config.yaml
hidden_size: 704
num_attention_heads: 11
hidden_act: "gelu"
positions: "rope"
rope_theta: 10000.0
attn_scale: 0.125
bias: "none"
tie_word_embeddings: true
parallel_block: true
init_std_up: 0.0184
beta1: 0.9
schedule: "cos"
batch_tokens: 131072
train_tokens: 579900000
MLP neurons of a small language model. Each row is named by its layer, matrix (up: input weights) and neuron, and shows model dimensions 501-596. Each number is 128 + 32 x the weight over its row's rms, rounded and kept within 0 to 255.
A block is one neuron, or neurons of one layer that tend to fire together. After each block is what it responds to, as a language model described it from the Wikipedia text at the highest values.

L5.up52 [120 154 149 141 135 146 155  75 131 135 180 124  97  76 151 152 142 114 110 125  98  80  93 125 183 155 191 104 150 147 127 135 155 105 114 175  56 136 116 159 165 171 138 122 197 176 111  95 126 136  70 167 165 161 160 143 105 135 110  99 172 107 120  89 179  90 148 143 131 162 113 149 188 128 179 157 134 151  99 137 102  91 168  87  93 106  98 165 201  90 186  92  93 159 119 128]
L5.up2638 [146 164 163 120 107  45 156  44 112 151 151 110 106 129 141 124 130 164 111 135 150 135  74 126 160 121 138  90 148 118 133 105 123  92  81 167  90 113  94 135 112  95 150 100 221  78 105 150 103 157  86 151 125 103 122 110 140 149 119 118 157  99  83  98 164  93 152  46 146 134 116 198 130 104 121 159 135 116 155  61 159 134 183 126 114 135  77 212 113 131  92 117  86 181  83 114]
Responds to: Label words at the start of cells in pipe-delimited tables and lists, mainly medal rows like "Bronze medal – third place", plus chart names and column headers like Time, Date.

L2.up172 [177 152 106 115 155 149 204 111  95  97 134 109 100  82 149 135 111 102 114 192 127 175 123 110 131 143 155 135 107  71 134 120 153  76 103 148 109 108 160 129  98  89  71  79 158 147 128 152 115  88 141 128 164 167 126 144  90 114 113 103 100 168 135 117 141 189 176 137  92 111 137 113 121 140 147 134 181 123 147 149 187 162 136  93 132  74 141 122 188  97 141  76  84 156 121  92]
L2.up695 [128 129 126 122 131  59 108  63  52 156 219  60 110  83 137 115 119 120 127 158 158 120 116 116 187 150 144  90 100 122 151 118 160 162 130 132  86 137 162 160 103 162  79 128 122 127 107 118 142 136 172  87  92 136 144 102 138 150  98 110 165 157 125 130 121 127 148 138 130 167 170 146 161 154 127 145 118 121 113 145 137 103 183 188 112 135 164 121 102 121 127 120 156  76  76  62]
L2.up945 [185 116 146  94 152  82 154 170 120 161 161 102 151 153  57 134 177 106 130 128 120 101  59 124 120 172  61 141 156 133  98  81 125 158  88 123 146 133 170 135 197 173 147  75 150 115 129 102  95  82 156  89 139 163 118 126 168 138 132 133 144 189 140 122 135  78 148 163 124 115 165 127 122 108 158 116  85 111 127 162 151 148 103 176 126 129 176 121 184 161  87 160 211  80  73 182]
L2.up1850 [127 165 111  97 123  97 200  99  65  58 162  64 174 108  80 157 106 117 104 170 131 103 164 169 158 190  96  81 138  93 148 148 144  93 118 140 116  64  71 136  97 180 130 105 144 207 151 126 152 131 195 133 114  68 150 132 100 164 133  59 141 110 126 110 137  71 151 127 111 121  92 157  96  75 132 133  99 125 166 163 104  86 104 200 149  60 108 117 148 124 112 121 120  92 102 156]
L2.up2185 [199 146 107 124 131 136 173 103 115 128 128 131 112  85 156 118 121 128 134 153 174 112  69 111 229 101 114 129  70 124 105 129 153 135 125 176 121 167 164 124 146 179  48 143 154  69 151  98 139 145 168 203 151 119 160 103 159 123 158 164 184 165 116  78 125 162 180 141 119 110 137  83 120  99 113 139 127 131 126  86  99 146 224 158  88 142 109  88 204 123 112  39 145  71 101 119]
L2.up2360 [145 158 148 129 104  55  75  78 128 118 221  94 161 113 124 163 128 129 123 154 108 145 134 158 160 179  86 120 167  80 131 133 148 159 126 163 197 117 156 107 107 129 128  99 176 136 109 116 127 138  99 122 163 155 148 146 136 146 111 133 150 106 142 134 136 158 150  87 181 132 129  82 141  75  81 132  71 144 188 166 126 162 149 120 141 163 102  80 148  28 183 107 126 170 124 140]
L2.up2416 [153  82  93 146 102 118 137 113 114 128 140 108 113 115 118 113  78  91  62 125 114  99 132 145 129 159 128 114 148 158 150 143 127 137  46 125 151 137 152 181 156 166  98 110 189 176 133 138 134 149 125 156 174  72 130 102 185 143 140 169 145 123 139  94 107 168 115  90 113 145 125 215 128 122 148 163 102 115 141 122 141 105 184 124  89 123 101 100 136  46 136 119 102 149 119 103]
L2.up2723 [171  92 143  88 160  21 142  54  80  55 172  59 123 113 122 119 109  74  75 145 102 120 113  93 148 155 118 153 156 117 217 141 162 134 125 133 127 126 128 141 124 127  93 156 154  87 143 105 155 179 131 124 163 134 128  91 133 148 104 112 139 151 110  39  95 117 136 106 126 146 149 119 126  98 108 159  92 163 184 133  91 118 148 210 104 102 140 100 120  90 117  81 143 124 134  94]
Responds to: Last token of a label, heading or header in tables, infoboxes and section titles, such as "Gold medal", "second place", "History ==", or a header-row line break.

L2.up692 [161 204 112 154 149  66 146 121  57 158 171 110  82 134 161 154  80 124 143 169 124  99 148 200 132 131 105 145 114 131 139 150 137 136 154 217 113 121 172  67 147 105 152 100 103 119  82  81 108 118 111 100 217 106 128  97 106  93  96 146  55 146 166 140 114 155 126 191 188 136 138 125  71 122 114 200 142  36 207 126 140 144  83 118  52  95 150 165 175 105 133 114 155 167 131 129]
L2.up1453 [116 162 207  39 115 104 116  93 109 140 191 164 145  90  89 171 102 143 128 128 156 134 131  95  89  93 128 126 104 152 116 104 136 103 115 150 135 131 168  80 129 128 145 103  96 195 135  50 101 165 177 121  93  73 206 158 156 108  97  64 143 171 129 115  93 126 133 131 151 113 110 109 134 112  51 104 158  68 133 117 143 113 145 171 140 143 107 165 133 147 191  89 138  76 103 110]
L2.up1698 [199 134 143 139 160 101 103 113 135  70 119 142 100 114 220 147 173  81 122 151 147 160  90  68 138 128  90 125 109 156 139 138  96 123 117 194 155 149 185  69  91 115  98 126 137 122  93 140  96 123 113 156 135  88 205  85 124 149  86 144 123 121 140 119 198 178 150  94 114  89  83 154  97 158 181 153 227 126 145 101  82 146 123 126 142 157 127  96 167  76  99 124 209 130 127 119]
L2.up1709 [128 164 102 147 177  73 128 144 109 139 158 134 126 111 161 111 130 116 130 189 150  77  50 140 131 134 195 103  46 131 153 156 139 153 102 184 151 150 223 125 159  90 171  95  88 175 123 127 130 173 103 156 114 122 118 123  64 120 130 155  98 154 143 121 100 193 125 128 197 120 154 110  86 172 122 161  83 119 149 118 124 164 139 166 108 136 157 134 171 169 177  87  89 123 115 128]
L2.up1815 [239 141 164  27 124 141 144 113 140 116 123 137 128  72 116 158 123 107  92 173 109 127 165 141 174 148 137 100  54 130 113 121  94  93 153 196 117 112 146 137 161 140 192 113 137 126 127  60 125 165  69 147  75 110 161 107 106 150  82  99 154 181 132 151 133 149 136  87  89 149 127  91  75  60  83 114 124 120  89 120 178 187 167  95 145 127 104 154 111 151 171  98 153 117 142 147]
L2.up1934 [145 201 131 135  89 140 132 136 108 200 130  95 120  94  87 112 112 121 106 180 152 151 167 117 156 176 132  93 121 128 113 114 159  92 183 176 104 140 154 102 158  88 145  87 116 160 111 115 135 101 155  86 137  78 126 112 142  99  65  97 179 118  91 157 110 131 109 152 142 119 132 170 162  84 143 120 185  94 122 137 144 116 188 156  64  85 155 126 201 125 176  92 134 132 123  94]
L2.up2150 [150  96 156  91 132 106 122 130 105 123 195 160 123 120 113  97 129 122  60 161 131 127 107 111 168 141 167 116 107 150 121 161  99 109  95 127 155 107 139 135 136 123 103  88  67 176 117 122 162 108 196 120 109 102 122 108 174 134 134  90 100 173 177 104  75 174 166 125 129 152 139 129 180 158 135 142 108  24 165  98 150 115 165 151 119 122 111 180 163 116  84  94 115 103 156  93]
L2.up2456 [169 147 116  34 165 143 147  97 113  85 126  93 159  92 114 132 152 126 115 138 114 143 103 164 177 103 148 126  84 129 197 157  80 140 161 208 194  62 162 137 151  95 126  85  76 194  78  62 101 125  80 125 200 160 128 110  94 127 101 125 189 128 121 126  84 179 110 113 122  84 123  72 159 145 102 130 108 102 116 157 133 138 125 143  68 172 130 107 186 155 132  84 131 147 159 141]
Responds to: Digits of multi-digit numbers, mostly in Wikipedia tables such as chart peaks, vote totals and percentages (Top 75, 5,150, 100.00); more weakly, mid-word pieces of names (Fullmetal, Sportlandia).

L3.up1342 [ 88 121 106 160  95 165 127 106  57 182 131 111 127 115 124 106 110 129  83 126 146 124 133 126 160 197 113 118 153 185 128 155 118 133 152 197 138  85 121 146 110 163 163 170 140 122 141 135 112 120 147 112 188 126 193  63  99 134 125 126 135 147 123  92 144 136 146 101 166 123 108 183 123  89 100 120 126 137 201 140 143 134 104 129 132 142 118  80 189 153 148 181  78 157  58 112]
L3.up1513 [126 122 108 177 140 106 146  75 138 152 147 146 129 122  99 121 130 136  49  99 109  94 159 212 105 160 152 110 208 135  91 114 129 156 104 107 119  78 103 109 122 154 129 157 180  93  65 125 134 104 166 126 141 139 135 132 128 128  84 100 121 137 125 156 146 138  85 135 148 140 147 151  96 168 148 122 103  98  86  96 123  81 132 109 145 123 164 105 104 127 143 124 179 153 173 109]
L3.up2115 [102 166 128 173 151 159  78 165 109 127 174 100 151 110 106 124  94 102 137 184 114 162 138 120 181  93  82 101 174 152 142 157 132 119 114 175 141  51 154  64 194 102 109 118 155 122 102 145 120  51 154 140 114 127 130  96  70 114 131 188 156 135 143 120 169 120 100 172 168 125 118 151 113 152 129 178 123  80 177  92 149  98 113 123  97 173 198 131 113  89 121 140  90  58 154 156]
L3.up2535 [ 91 170 130  79 134 144 183 120  90 154 151 125 131 136 173  82 152 111 179 135 120 126  73 121 119 167  63 114 112 108 131 155 154  89  98 180 109  97 149  91 113  67  83  98 113 139 155 120 131 114 183  88 171 186 117 102 108 146 113 163 133 179 133 108 129 126 118 125 143 154  96 108 114 167 114 148 184 147 171 162 142 138  91 153 106 165 183 104 154 121 155 118  73 109 145 124]
Responds to: Leading digits of counts in sports and election tables (turnout 3,207, total yards 342), plus mid-word pieces after an s, as in sacks and skater.

L5.up2172 [107 175 167 229 109 117 186 113 116 166 141  68 117  83 146  78 107 176  78 192 133 127 116 120 155  96  83 142 119 135  92 155 114 179 126 114 130 117 140 172 175 127 103 143 118 144 119 121  81 156 148  82  97 131 154 152 121 137 110 117  71 171 130 155 123 142 135 110 149 128 107 172 120  92 137 110 169 134 133 122 130  80  96 129 138  88 113 159 136 118 182 144 121 129 131 117]
L5.up2243 [128 155  86 145  84 166 141 124  68 126 141  98 108 119 146 121 116 121 121 209 140  84 159  77 104 150 130  81 160 113 128 126  72 148 181 161 168 110 187 118 161 159  88 162 109 137 124 147 141 127 162  86  99 126  97 146 111 128 119 210 133  77 162 139 145 131 138 170 151  98  94 133  91 145 121 158  86  95 166 122 125  91  97 100  88  68 160 132 150 113 174 126 145 180 160 194]
Responds to: The first digit of a number starting a table cell or value field, especially in vote totals and stats tables, such as 1 of 100.00 or 2 of 295.